MLP neurons of a small language model. Each row is named by its layer, matrix (up: input weights; down: output weights) and neuron, and shows model dimensions 32-159. Each number is 500 + 40 x the weight over its row's rms, rounded and kept within 0 to 999. Numbers have three digits each.
After each neuron's rows, "fires after" lists the tokens most often just before its 100 highest values on Wikipedia text that the model never trained on. A number after a token or word is its count.

L13.up652:421479430502508469481506543523510446483473527517508508566561452458466463532628484486451549499435510449504477449505516483543540593587491475459553493509467548467482530528511552491490547544563501522452540502483523488521545480458515489513484494477482531510428507492501498450512517534531490440505448419533483443545535479478473475359526475488562487627499541530417484537541520529500539478510
L13.down652:476536461479538422461474506497514390523547447457441515531546475440539579494530502532529506551411573586457484510476466461602476522477478539542472449514457514558544544469561528541518552461482529552440552488482534546515507496498496442507444523497497533489475539509507506434444530498549475560473529458478484487490524553550464471458496502422567476530457480497465496461471478515482518460461
fires after: " c" 22, " p" 14, " C" 9, "-" 5, "C" 4, " D" 4

L8.up594:530564472531501563506519542430464495524463524481409509514548488532391378551505491554521436506507496540523469542470509524467518466514550492490491456539530576497495474517541548458504525536571523501483521517492435577517477527413490470421428519425572468491543511481523518487527537474479541517549486497505421488512459458446449459481467489530479489474489523494595503498569497447412495512474
L8.down594:518527484503561521449538496462506457558543478583615517494480510469490486509564508473465480511525515443519547507502496493420489458493460516458482479519485525498614495501538496447559511489490465557542485538497558508524462532553513422554426475495486465490488559535443495486450554486428552527536474527548443473493542504472442454495565495466498551462492471494498505433481404533486544494450
fires after: "2" 24, "1" 20, "003" 6, " | MF" 5, "994" 5, "978" 4

L11.up524:484568506554516485521490451481522501527539467443530387559488541544525527507537486493527491457515488419519514524496535450561488471479489456551507579489470414501507459513532514528531528499496484488470556471514560586496502465472493483550443550524522524506549506498480528466492458524507543519503435455548549573495544597523514492536488530481463477509448552418458488527587422417465525543459
L11.down524:489499523511628505534488452470484501456441458516433517522445493488602509464506581516513471506514447485509526528530503474450487421462528452468558517492478485431497497515482487500514454511473515522406478502510523499452587530501508602541468533479482511527459504491550546408519536447463571507528486464413491517527508467507529462492457508518515529434437508464491545600449521506568475528501
fires after: "\n" 35, "." 11, "d" 8, "-" 4

L3.up300:507499477538515540474529466564535492455505467499556486558493545520523400529536509452470508518587493562500512513430513448529465516549452477436547545494438543472475532466489502498469464462519490518501513477515470499590493408427528466563536550495592454527502512542538478532458510497583416528489436452493482556532537503477520481458547486467452552492522501515499538520550549494527491467532
L3.down300:514561552503440536503528503552512530455536462456589477533524503528408549532532489425540488460563474538401554527495480473452492495442517521503463509464467548552505530476545479488476497508505488518559518449546525507496484538426516475568517513601481477539483492489571527508472439574514491464513458517531514472445412538565534510517448495416530512463596522457494522445503535515492465557500
fires after: "\n\n" 62, "\n" 4

L8.up596:484564549460525510630521486630519569543483576470528463546562524569525452557489541510528533445509604520548502500485448468589470460490564465504493538511489483477536531519485512481480479446523537537503450516498474554485518500536540457509451509422514461509564463445499445465523502526491408473484497570449455547531475475524496482492450487455531513493487491471508441491481477515448522505466
L8.down596:514550527465536501549485518410523501387502427489488535535524517466503464533555504432572493550532485512475443419532485507493501480550487526485484501366509503521520474561528516431558496528483439493491544512460610441475552510511415516507569443467571555490504477482483442473479472523507499529472503452466564537485472545510539413464450517494539489510456435512433498589469582549450513456598
fires after: "\n" 26, "| " 12, "2" 8, "|" 8, "1" 4, "–" 4

L10.up98:490477517524505520471547471591525469495506523450505438596507501453476544506543511473487550439547482485556509494487518531506448477506553489466506497523556435387490541492490498531533452464468517419522442552466491584497514475512482472543463487463475539470490472449515484527467438554609575500477528530446384493508524502490568488521590504534512531495503582514484482484551509498572466553552
L10.down98:537450457487607504532458509468409519477455521439504475537493561571486444494486490548396472422480458535510536539445512540566491442522493461430462517510492473507519453428524518446526553568501521567421556491452475531423458539519499496496570533483482545516507526534480504606507514578511513540441501559535446448523554473505485479497511500465549471475457500501521455504477492502523501454465
fires after: " St" 32, "St" 9, " Met" 9, " st" 8, " cent" 7

L11.up122:499522517548531557466519541553511527544451514429509432494500462512483533523478567500471517432447493485524526456495500467552529525565548495444458494536504520470498506476594511504488529526546475531435519489509484499511473453488438528454494458524460485468461474458403540542425497535519518520533472470528506391504448482459486457465450488426540573538434549522482545568484473536471442490498
L11.down122:445559480483431490468476548529517495515433514443529594437456497518514500511474485519529540554527526434549530532501425471509485534595451545559446538506500488554508505526530507532482521477476539487594446538528516529558521540491519529500514546490513450561495466489561546551471467515503512453523459508501500546468526528434543487505470513473470566535483497531448477565466420394516481530489
fires after: " K" 21, " R" 17, " W" 10, " T" 9, " Z" 6, " S" 5

L10.up520:469565446501530542481511481535469469515492467515462496527533536537518502528515432486510530459447487371538423560494537468503500473556479515489504475470461465542485512546462467514502457531503540492491560524480400494542485447440446510547515501484436538416486459528463450497502498545517475566546455477459480543504541439508566474552494527541524507507475574506458568534481425464433584490438
L10.down520:522394439481538558499510494525504546567448523516622491526497518460495528425500401524567472495510510419406470487437528470530513493436472483483458526550505463555483524447488532512468528531512505529555436493520511519519417457486518469509460467555496548470462472498509488469529478535442506496602507481505542578523540513548510531513543484505445498534523531533558535493439526475539485470532
fires after: "." 73

L7.up721:482418430496515523505515559463435565444489494505467495536465489581471469461527435538460526430505513476484565494462541480462491514527556483466540509536528604492484504466542559522467472493557518512470516436508481514511482455462486530521526488486513486509541507463476536475494456506452552553544521474502541543555506592517520485496518529541581409488389557480505537536523399452519476467480
L7.down721:482443468525535453489497484492526527512456535488496527527470494508449460488494439505532505418563476483472541511446470504445487486497475481515500494501503435500449428500512446590486451435396495532523414548529470544525556523576579468492514472508513547511543487469559538511483491501496540492484461505541537483492476485550502556554560490500387523430471472480524471478453477573548475434515
fires after: "\n" 19, " % |" 9, "|" 8, " |" 5, "| A" 5, "-" 5

L8.up529:458480444485537531561497544564551448483462545511497504548513494542551478540475520462431537480491531544486482556536488434525548454490486500439484535568479496389528481481477510547482441448458448476443437517485404531495453496481485463507486444394490488504516448526542464474516556477528446514515506461565462544546435509422468510476534524551488499494454497570550521515461427412494533473480
L8.down529:498512519537539438419539481548537520435533514433526519477459515489478545437500512519533457432525511379519487452568459496538451485518455448546473462512467594463523543503507416536475523553526572496546521505495484493535587484532540479496449509535540548491569458505522514483515502395393512551519538462495471536419522522546495541437524453577496442502570464474433501484460510489486471464487
fires after: "| " 31, "2" 24, "1" 17, "|" 10

L8.up57:415576498441515491577519514483577549457526475524492506585531567474525539510543495421435464507447461541512527503477572485428512637492485502495459514508483456568424449542495450530499525502503543459516542486571409532486538488560553486512498472461521514518533501533580500547474494491497444529476507518438570455515534474495471450496529469483400453474491501477458640451466481464486522498461
L8.down57:518449526466545505505416573466500499496530498414521503481473612485460445470565484470515543476528484517519498518476461441533496587519481458476457481556491508503522501533592531544535587521477441537495494478430457522490495576512426475454594554427547540472530526534453533531539520512510488474501439441486529482502558488517498427501503449546525463491510541483495492510521467510465465489501
fires after: "," 47, " was" 13, " were" 7, " are" 4

L11.up445:467486493475535532535498489573486515502559521528479477560554443518525439560511575415495500463416481518606553521382496452572472504465443520520532492526485438481527521493475508551426498501521566495484431519457432574470516467504542492482431547431545472477506506502469502464463512518515581522493483468496467568529481488518513488509507460519447508518479479473548409470461566393568514537460
L11.down445:553525501498478524499518485498473521481553514408582427490502530470464535505404439472481522524514488523494518458531459431535450448532501544520469555516456626507606551426545447474492509513517493577579474426438545480497553477527500453539530458469504505475597571546445448490443526540448488513474571506427492498497502524544533472509523535478482479503499546456461459541506504481392575505546
fires after: "\n" 26, "|" 9, "4" 6, "| " 5, "2" 4, "5" 4

L10.up401:492554456539506482541522434488524542516505509533530522494486502437534569525503548405376441486438519435497510477488519444498495583507467499515552548500465378494499446601488531425484571567497522493499499526492473486514561449522446552494481476477467562455472413547477465541469527532527502482568467493469530507468519491585468506554446428501449397525471483564516553488514472497443471509450
L10.down401:542536557490432512465512505503467498466498508412487468481513497547422469540465485524517506524564397545487480507526445483576492497573496457503535560518509512488473433512419523495457498487542475523581502504539466514504488551503490560457517531574476402512539504490516499503558476542475513469462468569476400544496470436447485468512552461507450528433518571445517482529406532494495490488584
fires after: " with" 15, " of" 10, " by" 10, " and" 9, "," 8, ", and" 8

L7.up270:478471521546517509494527456507501402469473506541471506527501455497504449450537444496487516452476551471508517439453551523566540430512560464528555552491475457442521506529472522465515496501517494477508455473465463484549412433436483465514483463415540528466395483541377529445522550521483558493559535491484486505522561624485501550527508499559510511506435554483519478493491508481492525505586
L7.down270:499532533496530556566506436527493509505471516534469519523487541441556576509490584557531538463456524514522517484554461482522510443527490437492513519486492496493450510525507519551506503471575534492512550525484530442544561498506564526417477472486449583440627577484499479493508484491469502450548531542413459403496494522495544512348460473478533494470543454460480519532462464499476445495479
fires after: "==" 27, "===" 22, " ==" 21, " ===" 19, "==History==" 7

L13.up670:478501505505534540518488464480508453532481539490555498516561524470593406533524474517486553525519614465479481507508548522497488562512507478474483555459488474551456563525488469501442485533548453504450509519522485503508496496464430478447541458460459524486405438501486442541500500520523511491508435506507480515455454531511509518484483484508522423518415545528536517544490547431450552486491
L13.down670:522484519570513543542572523482488492481471536526475467528491491449449525499494525507472478510440483550535397542510488510523453534494563535515484519441414417529515453549568536465554498495502481554468479441471420496528506493499451532555448564537420501478531534478538527527528509449544479536544558489491541585513492499495478430463522532539507483520521558477435491491580456482449493563444
fires after: " B" 47, " C" 13, " c" 10, " b" 5

L8.up587:487528458474525485443481457467468504498546529500464486512487477569481526545507501527523538494555552459483506517503534369505491519464525492469564444531485520487547433441528518558532500542480509446465518493473467468525447513465529491548457519503483456527549493534436505575427521525493489547543481513496528519481472502497590484433567513442556422478508488534485506486561428471536559469478
L8.down587:488428539533485479448503479545497518544458513422482459528495562535553537462464555527560473424426533529477549494527537460474510494429549439466495527430554517477473533479451458430539468538477475504507495466503588448428523475487478569526535456441530476473532555505530479491506478440539453538465516516561524492448483538539523496472500510452494474513558541500510584502494520466545465399559
fires after: "\n" 70, "-" 8

L8.up749:506537425475520502473548468504482431460538475512493481549476521545416498554561397510494561454461439445506502411479563530532463550527502479497532456503529518518465527467529495564547541540495458476425538463470449500557505500488509438548480588510468427398512486514496458490533476522530447510536497501540563482544586532481487416480479546572472513516495550462489525460532457478492516514466
L8.down749:490464463516492480425543547579482589493458444493507497547477516439556502408433566604545538435546474425474509446554522505412516485518487489512483504514548488552520486486487568534575472401443532495519444472498432520529506478513477484455466518500554521488505519492573523464509570495484548406481541539589503432493536518478444519523523481492495502519543504515518464524473478436467507494583
fires after: "." 18, " |" 17, "==" 16, "-" 12

L10.up259:469507475542516474595557589553481510501525513552568477500542538452487468492478538504533548523528545452550493510438551431500525515515443457490502451465491491517499506491481552516498489575495534478496465458465508537497540447458517477492506539491498428464516495533495409476481561463533538515529486520487555530567461478524494491499486440534473350502475489501468457466593403516406507529516
L10.down259:584432594524492435479554519535441548510517500492583477545495494403522524515507522503539495499480503455492478488483558486474602479415456472452550478458545485484541499551524515473543516491500545478486511495527513477453603551542529454477518474464461524471561520472474475461450462482486470515480566545470520422581515501539456504489466542541513465572510514551504464475512450521519502387534
fires after: "\n\n" 99

L11.up299:428494497474527490535521500539570438522489445555469542480514520526563572492488534447503470457439516473601535392469524400520453557500477520502567498465429505549473507527491540532468476491516502528459515541459451510507501461501471537451466469459427434445462482490558434501505463463548480546513472439444532477486528454556501506513482501526565489523450510558442504463526429520503486514428
L11.down299:547536560503423549522507524460379553494497559489515454452553451548484476502492485544512494502476460557451484527557512454491485482494490556512513573516539449480488457505538536539552490482440518480513523429453493524540431486451501484502518566505576549503452492453514584456514524568495514503499454522547498541499494505455537436461605508440446462473503519458568457461465544421516475522480
fires after: " |" 54, "," 7, ";" 6, " and" 4, ":" 4

L8.up548:434553530529514487581437523500506542500471634495560516565540563522454486539492532429530462481517508453496489453490528466487402515439582471490481473541460434531459473518525590487439471532511514400510507361470563469490528491478487512494519499534528439469480496483551477524502471484536433611487452524509519514492508470523489452481484482537552423536460491492465557444499491479495455584485
L8.down548:485478489506522490470455532511489450401471528536477528475511528523523505414487536497474468458483460510492522524587533456567520459495596466515496471532486549464493504467555492545469532476449525442610483483490569472519469576575458511496465492511558498431511496471473535565549521474495510522478447528583436458468510485568482526485503508450532408529547534497443472553487444467439488442454
fires after: "," 31, " was" 6, ")," 5, " also" 4, "for" 4

L10.up523:417528455476510489501487510500447447566482464557509481478525510562468572524441548441478500471473500451503532473524481470549516432586497499488487489485468517511510481497517505448451517438517462526418558517476474539563526522482484476442493520437538506500481464509423448541472535466472524514552497441518558510504465493552480424522472517510474513496447515458433511519546497493478512493470
L10.down523:502487526446456505532507572504480509458481496548431500399494532565452533499483485484541503463599595534497545537466460507497532472468505549470539482495508446480520490485449474507423510483511563472584529515453527560453513546423460536474590503514508486505556508442487504472544460502415524435475505525436465494476501483501501526533496461554521518535462513563476519501440488448464434542464
fires after: " S" 15, " H" 14, " D" 12, " E" 9, " R" 8, " d" 7

L8.up268:476494434482525531473515428436512533529543506465521436528512505577464492550577441582523461435494521416470513463447543422526500496496514483519539429492479449448499507472527503615550557541452504475448473502476462516536476459517511461548453510551459430474556494572500478490488476507481466590586479482542570571484507548492575503477528539487435421563497561523513468467551460457531508519481
L8.down268:540427478538548501422489464492512564495444511522470476574558594535537540499439547514538479424526439455463512545545578505449580521471555358510531505520483537437448499533514516462529489486450498502476460451512546504458510500488508557506461522469443472479491526518491515460488562436511472495561496441559562499530475553493511481550485476454491475517457559466503492548472595430393507508535
fires after: "\n" 28, "-" 21, "\n\n" 5

L8.up612:462550460499524540485469440486513458463528474559463520499484492549482495487520419498543515476425512406566507434445543439521468457496456497532539455469467470478514564503605533531520495522468510453445536516493500533568476478452486534516491525476471501453490411547486418466560468527553503531543419489485514526478520456522549465519524535573471479507498558501394557444515419485479481506460
L8.down612:510431511554459479474544504588508517572442551440571491471495489460533496502497550542515499481506448489449508477456572519402533495532487513514503508517531451501532433438474554417426505434566539493494452441491439520521563517549475433505474483520521491512521483434525499447489577534414432457495587504562550466487524562474564513499487456433483495540582505514554449425474542493528506515560
fires after: "==" 32, "." 31, "===" 10, " |" 5, "-" 4, "|" 4

L7.up536:536475463524510511484499531447476464468500549495512476556476501496500542453464477572523463576494492507590457451484590471524548526526560485480570456544476583463541494453509575466485489504501499464456486505447547488510509449511488480461501466498576505515489469432465475532524457525506536491598520410459508471554499540511504520525491521528536426501474566480497521571579394517443504518489
L7.down536:501490469494526470469483569486467490521542502456522514497522528498492458470417483491444504504422522533500556519508492520417494521556481502510465491492480519581564459547446436537582544515479515450479493513434538539402477458480535538512572463499492550605505552462514450512513499473487498420430528478468492486445442478498462447608515461447452509531539461545513526489582520475545543499495
fires after: "\n" 41, "0" 11, " |" 5

L8.up102:489475442495529497540546440542481471454501462548563500499466459554539543514539450509537609446516573467495511502478537465550531392478456489542555527481422482449529548431504493484504460538489490552476505497468528491588432413466476442550525490465535469462417498523546492426524482520501562500493485512453468536564508543498498529542571554551538470498447561477519516521493439401451535485457
L8.down102:544516562467447496504488524483501557511455558467490487472538518444501507469486568543499485527486447466553487464481513542501520570492462514536520512517530507509475491508496558516456489397580532463545500465519430475475569571528553570516501530520455449484557542477542529563499537501496447503515495473497489458422513491478519516442448440453520488508544421535484459448487577476511492534493
fires after: "==" 44, "===" 24, "==E" 6

L10.up640:458450469461531495500479581490519452458500498513468452573538456501521444551510530428518566459500504528563480446554502514430470590601474487503466507491528476463486516507522492506451502502564518515407528482485409523573508448486464442490472468469492468488500546492528467497477501560527503528496473519566452507586466458533452445463538489499499457503507514527469485519468447509495499526499
L10.down640:538507504528515565480506529547457529527516440521499509569448530459522456435512459528517471516452516459590495478525537513459377475482438504482528482422467445457577459504509603487493491457472509559481458481497458431523473536584516505462545532501512466450507564460477471515554470511448568484531587512512450456571462497434515459484505563454542463555487507504450443548511504443507515560505
fires after: " G" 32, " D" 12, ", D" 11, " d" 6, " B" 6, " C" 5

L7.up144:483512525486509489526531446433514518449530467516460476501455524562517487489567447532539539504524550491514506464534566435556499534476523484492561608512464511493564517467566513517508506465480505519491537467470532548515519484494522509475486519478551442465493463407489529458457461501492489483542492505532514518549491560471517474512498520523490448490471561472500445544645363444474565474465
L7.down144:612539453491503364433548541484427499505547499469486503476476476499470456501501498560486487553457515521516501553561504539505488474512496542467445535513481453571596405522456540511379514548504480498444489496527519517478484593547465498478517508504499530558453523470501570466530544509541530437446522533528506523473549506524546492499507486508486501461449504527484520521466525529543519473472
fires after: "\n" 56, "|" 5, " |" 4

L8.up38:516503496477534565462593476603476496440494483490481466482540518519504490587523510487444458508534523518542539578461567544563475445483492488504500476545520572449524460472452522457473473519543501373511450529515521455472535460468480486570422472477454525474514388531469474541446540507554573503530513467493549515530522532505543513499427490523556438485429509475532438531525511457477519480469
L8.down38:514521508487522501558563417531418538441543511548493488541529501539487538541487519503442462504457524506502541473556501457474511560516519496516465495574509495487481480485492433487506479558511521460485526544509536425574536513612500431506460448502530506504440516517546475500551518494390467515440445436545522581494503505399496518524495461543512485511486552433494576589495480560499441541440
fires after: "°" 19, "″N " 15, "′" 14, "0" 7

L7.up171:527518494497527535466563506551461456524467545458461459451440522500513544558493502532463519406516570503514494591444514521552459482496518470502498467533516521489541473411565527482515478497460425437502496496509518503463559482403462483529495449498480521532443388454472481493489527521498508526494510456558505513514511581500566510540497523542554436498446504491593430508522511437516521518447
L7.down171:524528558523550495508531490494456585473565466573519466491479462576447417537473481472502456566436556513517497470538511509466460463553477449517448466570511547522532481501523431510542520516517485471488501623479519515593486544510542539523436462610478509520478535491531467464561523523394485499529481492482514514504509467470454470466516485521458545563579486449538506528467491492507466516471
fires after: "′" 22, "°" 15, "C" 8, "″N " 8

L8.up697:517510457523527491474526513533524495497375534530487511544505516537531510540487521410467485511496533563509484532487517491488572499475483475448480462549510484493492523495432499548484476495499498468490436504430399577476474445498457482489474489421479462521517473499518410507471538478562482515455472443548466518519494471457470461485515521570487417478473460525549476473485458401502583502522
L8.down697:531519550553495391428561514522504540421550514473550526515462526440473502477522512553481466421517511462522547469576478464515480495557537442562427519504439515497446558467520496537485463512567571537542477474494434524492556535503536467530447484498437590507566468497484511479459532450412538492533556494490503503464531525527506525475565444539511499427563494504500503526479511482500462447549
fires after: "1" 43, "| " 35, "2" 17

L11.up396:481543521514524514503499407552567436533565475515489554502453493475451548514509524475503473435489568440543479495476530497457488503435489531481554418478467485556528466607602487467475597516520492547425500485555546597511541503486495548473538473488486501500505465502429456487446507461527537550513463487498457452566522536441497453503477540503511408471424503523458588504530497512478497524470
L11.down396:548493519550454569506492542469510495479554476497516510459476509481561479507429507533561425576494491581438467517507440513450478564495545574523487567455486486555499458526506519470510592557419515512423508523506528470491557498502559506505469468546531440544526495526475533446496466520483508406516510450495460560433472431490564491530512580478471507457476487453505501461496489430466511582569
fires after: " in" 21, "," 17, " of" 14, " and" 5, " at" 4

L3.up455:496537485517518519516542534518538554451554460496524477507455496535468486538543515477502516459554506560475529510494490535530489551612566477494477477502537638452574556490513476485523392384510542512516521490517514465463463494436501488497538602500549517567531537470554519476474493505534465581544458391498469562468540557479532465437447510461458523461496500487528521516508508427472524503547
L3.down455:510572529501456527471421488499505486450535500472520496524509501595437469492545493457549507459498465520454559489523520514463481524470528539518495465469451504573557529541530465499471495512484430504512531461521551428502459530448553538602539519601483523533476485495540474522529451585550466513518502467491518517415408530534504523482470517428538508446552487459482516480472543511459443555516
fires after: "\n\n" 50, "\n" 7

L8.up27:397476571536520434519569447473513458481500513574486515574530464469467516529586507456502523432455519431520533459462559517538523491499534458532540558460480472473512518561487561427492466545520517459507511485454494474584484465451477428500485487442571513385459492484397528439485510542479530496512484503472517483574543487489453515544528493519482502524447528448491524493478427550465568513489
L8.down27:518455563451424484497492478443503554515458541506459495474502451512575489480470552568516518429476546468581499431495493532455514508502488459509456494495511490541493527467509472612523509417572514534560478473510495436538584522579515522490551453500466576445574555422519484551495466485455513504498594493493492450468522497462568550469430502499610506455532459450528531524449531520566463446522
fires after: "==" 29, "===" 25, " ===" 19, " ==" 19, "==History==" 5

L2.up597:496488465532522528551518545487510574496554480486549472528539482475482412574580445479495437526520521459491456520453517545587457446508469503503586499458570530545535544517480506418476481498559486536494486523522484506494515502517508510516528529487567482470497526479524451509430483481472452508469506420499513486530611503463508488521524500425421504492450495485440479492546610476472483455516
L2.down597:550515511475412552490505438564459537456509461508508524507445467407374505523527511477521511532482523505443569571507507471450531513457466513550461462444477479574546496536576488482565500546470518486533440517503527529473480571498517554525594519517454558494503499497569505525491486558471495499490470520525473478442440507540467465512450470453506513502540502525490485422494483561453502534491
fires after: "\n\n" 59, "iography" 4

L3.up694:535504424522502535493537524546526609520475476473539514479513461544454440567558513452541469485581569499497535562447508436504463501499505488475572535448476556514471550499499503482478482482584530531518448466517451504525469499505492480482570500514599475456530530498573483503439472447551452494473470472506469517549596543503463464525572482462485526485507473497474455477542573480547496407542
L3.down694:538549527436412551508506510547527546470547447447590485538484499417378559545551520463504503503537493551424548565508513479488529523435487520501488477445466517583532510515556464495561498518481507507555481486524508540502502557479509547504529518537486525511473488516581507509459476564525480487522462511527485477459425508585480473495450425441508480494582484482487453427468461537478508516501
fires after: "\n\n" 68

L11.up152:491503437551527458500596472520505457542525467491486544458531478431510514558541511451489470468446502414544485454469539532497532488459440498498536555446494458483431509596504582502481490544508511526506529505524481467584512453478486464484532502440559534411449492512475505525486548516450555521508422516470513481454611512498518545538481508553418512505463559506419489480404459526436506494520
L11.down152:496480473443358501509529508547442533539477469593503500561448483508506479510483511518517523406481508457448450548568465502480538527515462430489508476527585580446477480466443550522514447444501516440600538517442488496580578517531592515524501446429484516452517533497493418404498480501536504548475542536477531451520569531542468502521524509498542453524522489538509525489499521486502428443486
fires after: " =" 23, ":" 19, "==" 11, "A" 6, " ==" 6

L11.up116:431608509530514540573526487573525458533507450553477558445511541503549509546555514471404497460500468508527528474506535453438444587499520484471513489428440452472508531542526501446502496492499490517508552493528476488500518481464481452540447551443483443514476438565439539459430615537541499556564503470499477532528473567502536506532469485531467460468515475428509553473518425426433548578443
L11.down116:496494446510524434488485528490456516492525493559496491518517536530514552522510573522513484462496486574461509415565454487482486456390523356460547513478499513496542476543427509435492540498384434526548490515450541540522445495528473419487518442474477468545498493486492492489484469427516534448593495588466526517526490495481480454498492571514509500444515443558493504510498442449461536450478
fires after: "\n\n" 48, "\n" 21, "|" 12, "===" 6

L10.up632:452488506583528496500490495571500491527513548502545493520567468505524464495491545473447506505510502519521520521450515426556499498483504525489522408542487511447485482536469515574496537486505467505443418540542388630498455456493556496515430542442434473531502499477451524565499515456511483519536511485556451566508462470478477476474493488489513518475497485548567459480479524456515480518430
L10.down632:527469463574647416471538505555503473505490473454559463463489569520515528454460519457513483501480508445454494475555478455447483421560448396612445512478474495504647523482533412507522547560517503563545501511528548545455511502560545469543518513544543499518553512534494469475446533481410513527525521516455467493492493529508557504433567510554478470527558540510473497564534510484491479452490
fires after: "2" 29, "1" 16, " | " 6, "5" 4

L10.up167:495525493479500556430556474550483494481539533481508485539506464450506475543494530506508502451558457459472531505487568359565493536515471459496499433488500469497469447490548580507464527538496548440489498431515493562538464483466477508561468588486422456516509456590499505473436525503501527561555438469551491554528592587444528470498535498532469439493505462533459475467595464452534489552508
L10.down167:569459520448554520534433500497453520523492448503498470561474508513538510536415620492493486507537524461463495453547474491523538484437476444461537507494475488567454495495458462456539544543478490580446469552509570478473518501541497468539471385449509531458560477528555518517487488451504474486489530529482509471531446536513497405508466545499545503518434493513537544527502413518488449382503
fires after: "\n" 53, "\n\n" 11

L10.up456:467552547488534553510558532480462484481505559512501464550551523539516465489534536404487471528485537443491433483518514484537501554465549490448492449526530497499497492522538469527490519453499519487485495540456493501521450507500427447505514464516474532470479547397550510517466477551567599585581537503436455504512496466550577489508561466462574490549488561516485506437536460509521531497482
L10.down456:568477464498462532432512525498478488554499531490504490485479455487509476511422521517481405487446422467536552436516521547506567548545493529482496453541516473473629502418442532495491495561560536504497492460461440559369503489477455507511559399497524453503532443531549457467519479513515532461490556534553522508521554501512549533454517559399536493507480481495466458482557484484484504520504
fires after: " St" 40, " st" 23, "St" 10, "st" 6, " t" 4

L10.up154:463509500494518472506525449495526412455549489554441533522459521546529537495463498474520519443461550432584484451503539450516470523519501501499535429512470498570483555553492515509515476495539495482498489499483488506484404453461493528512498484450432491451514423492443496498547477513627532490586487511478506481538548541526568510516423487504551435492448579501434539509531392489501498534477
L10.down154:477482479498435538503433486530500510526389524472508479478552530517444501464529480567540539507540433489433516474478464514480521569526505442507518576577507442441419454486498592499443564467497536563491467442459475465498535519478529526489490485533561550434561525469534489527513577535458442459516502518590541461485488490514490506458548494547473598531506486451567600497473509515480499454512
fires after: "." 64, ":" 6, "i." 4

L10.up403:419494431480501539585535505482508490513479508494475497600509552497601472526515497458481477507483474450546455483473440525524480550566542472528559541481524542488470550473499539467458496536523535506521499481491500473566539433490513502539482579498455537435503487505439503429463623527491543558548506516394526489525608540551500542461428519522376484537512592457516510549458513485452572501562
L10.down403:521496473469096521518510482539518493512494459515517508484461476465495536493486516488499490500482486460499460517551506500518501523540500573510488517499519563451467531517506456522504494476530531471629498529485518475484509522455499515519506497472496534478520490495493437522510486497519509509475539483488495497519525516493491504534527501471478454472530502541481556530475496491472497480519
fires after: "==" 32, " ==" 19, "===" 9, "." 4

L5.up268:549521421505503530513554540533534545453512476468571491539512473511497434578594512475508468524578488517520493548459559495510438464501436494468602510447488534515494552507519483471482456464551528517519474466538469491532463474459519452547524535503613480501467546549559447486420490488522488481504477464481484559503544496487495459547536497463412544482493461494450505500569558510502531494550
L5.down268:545546566470498526504495509562490550453537460461572485543499517469385565553560533441546490490515488565447563591499523445469499486453487477505476463482498518557517518517557462504536490502439470503541513490493540520489504572475512523562559506565504494525475509488582487511469446526482472495502463479554510475435407509593478472512417434441501513529543488505519486446468494539467504506490
fires after: "\n\n" 56, "\n" 5

L10.up628:463558509561537508544558574501498480558529539520469461596528499470492469513549484538549483459433522479532465524445487504590499433501522486544550487558498476495530496542493565539499530562521488534500503520458443488494521468411457411506384493503518471478531508430446464460511526560480514533497472530506480502506499440517419461447471502437482504499501473440502488475583477491449587496466
L10.down628:453540526540538504523501495465471495536513483567529483504492485509509469506566469516488458497513489455530565487493494526442505465503557566543503498441485524485536560524426486449523459477461515453460525516471514532491534534487466485457534498548565500471491516467486401532430505518468569561523546501532576500498516494393508487534466554443519480424470443472505547514503518544473565423504
fires after: "2" 52, "1" 14, "==" 6, "994" 5, "022" 4

L10.up571:492493480490529504547577447487496470499503466533480489508481574519515553502492456434427441396467533511513495472433506462542529542471511516510503565456464434518447503625504533460465531550507454479471584520495477502587512465500499561468432502483443491471483473539457479492481538544491539500516517468485478417513487473542519448523476469561480501535472458471515533472567525533412478433433
L10.down571:496537542554502534458521541436478487438503467534515527421513455533439429522504526536554467484550430516468586468500463550528481477462489565530500447523557525499551453463524598465507565530490477409519515453514542546505509540505499524438558544457516499535461470462477554501490521469432531464557469553545463537472504468505530426485578522485401568416496501463515480490511505513511432475525
fires after: " in" 40, " from" 12, " to" 10, " University of" 6, " and" 4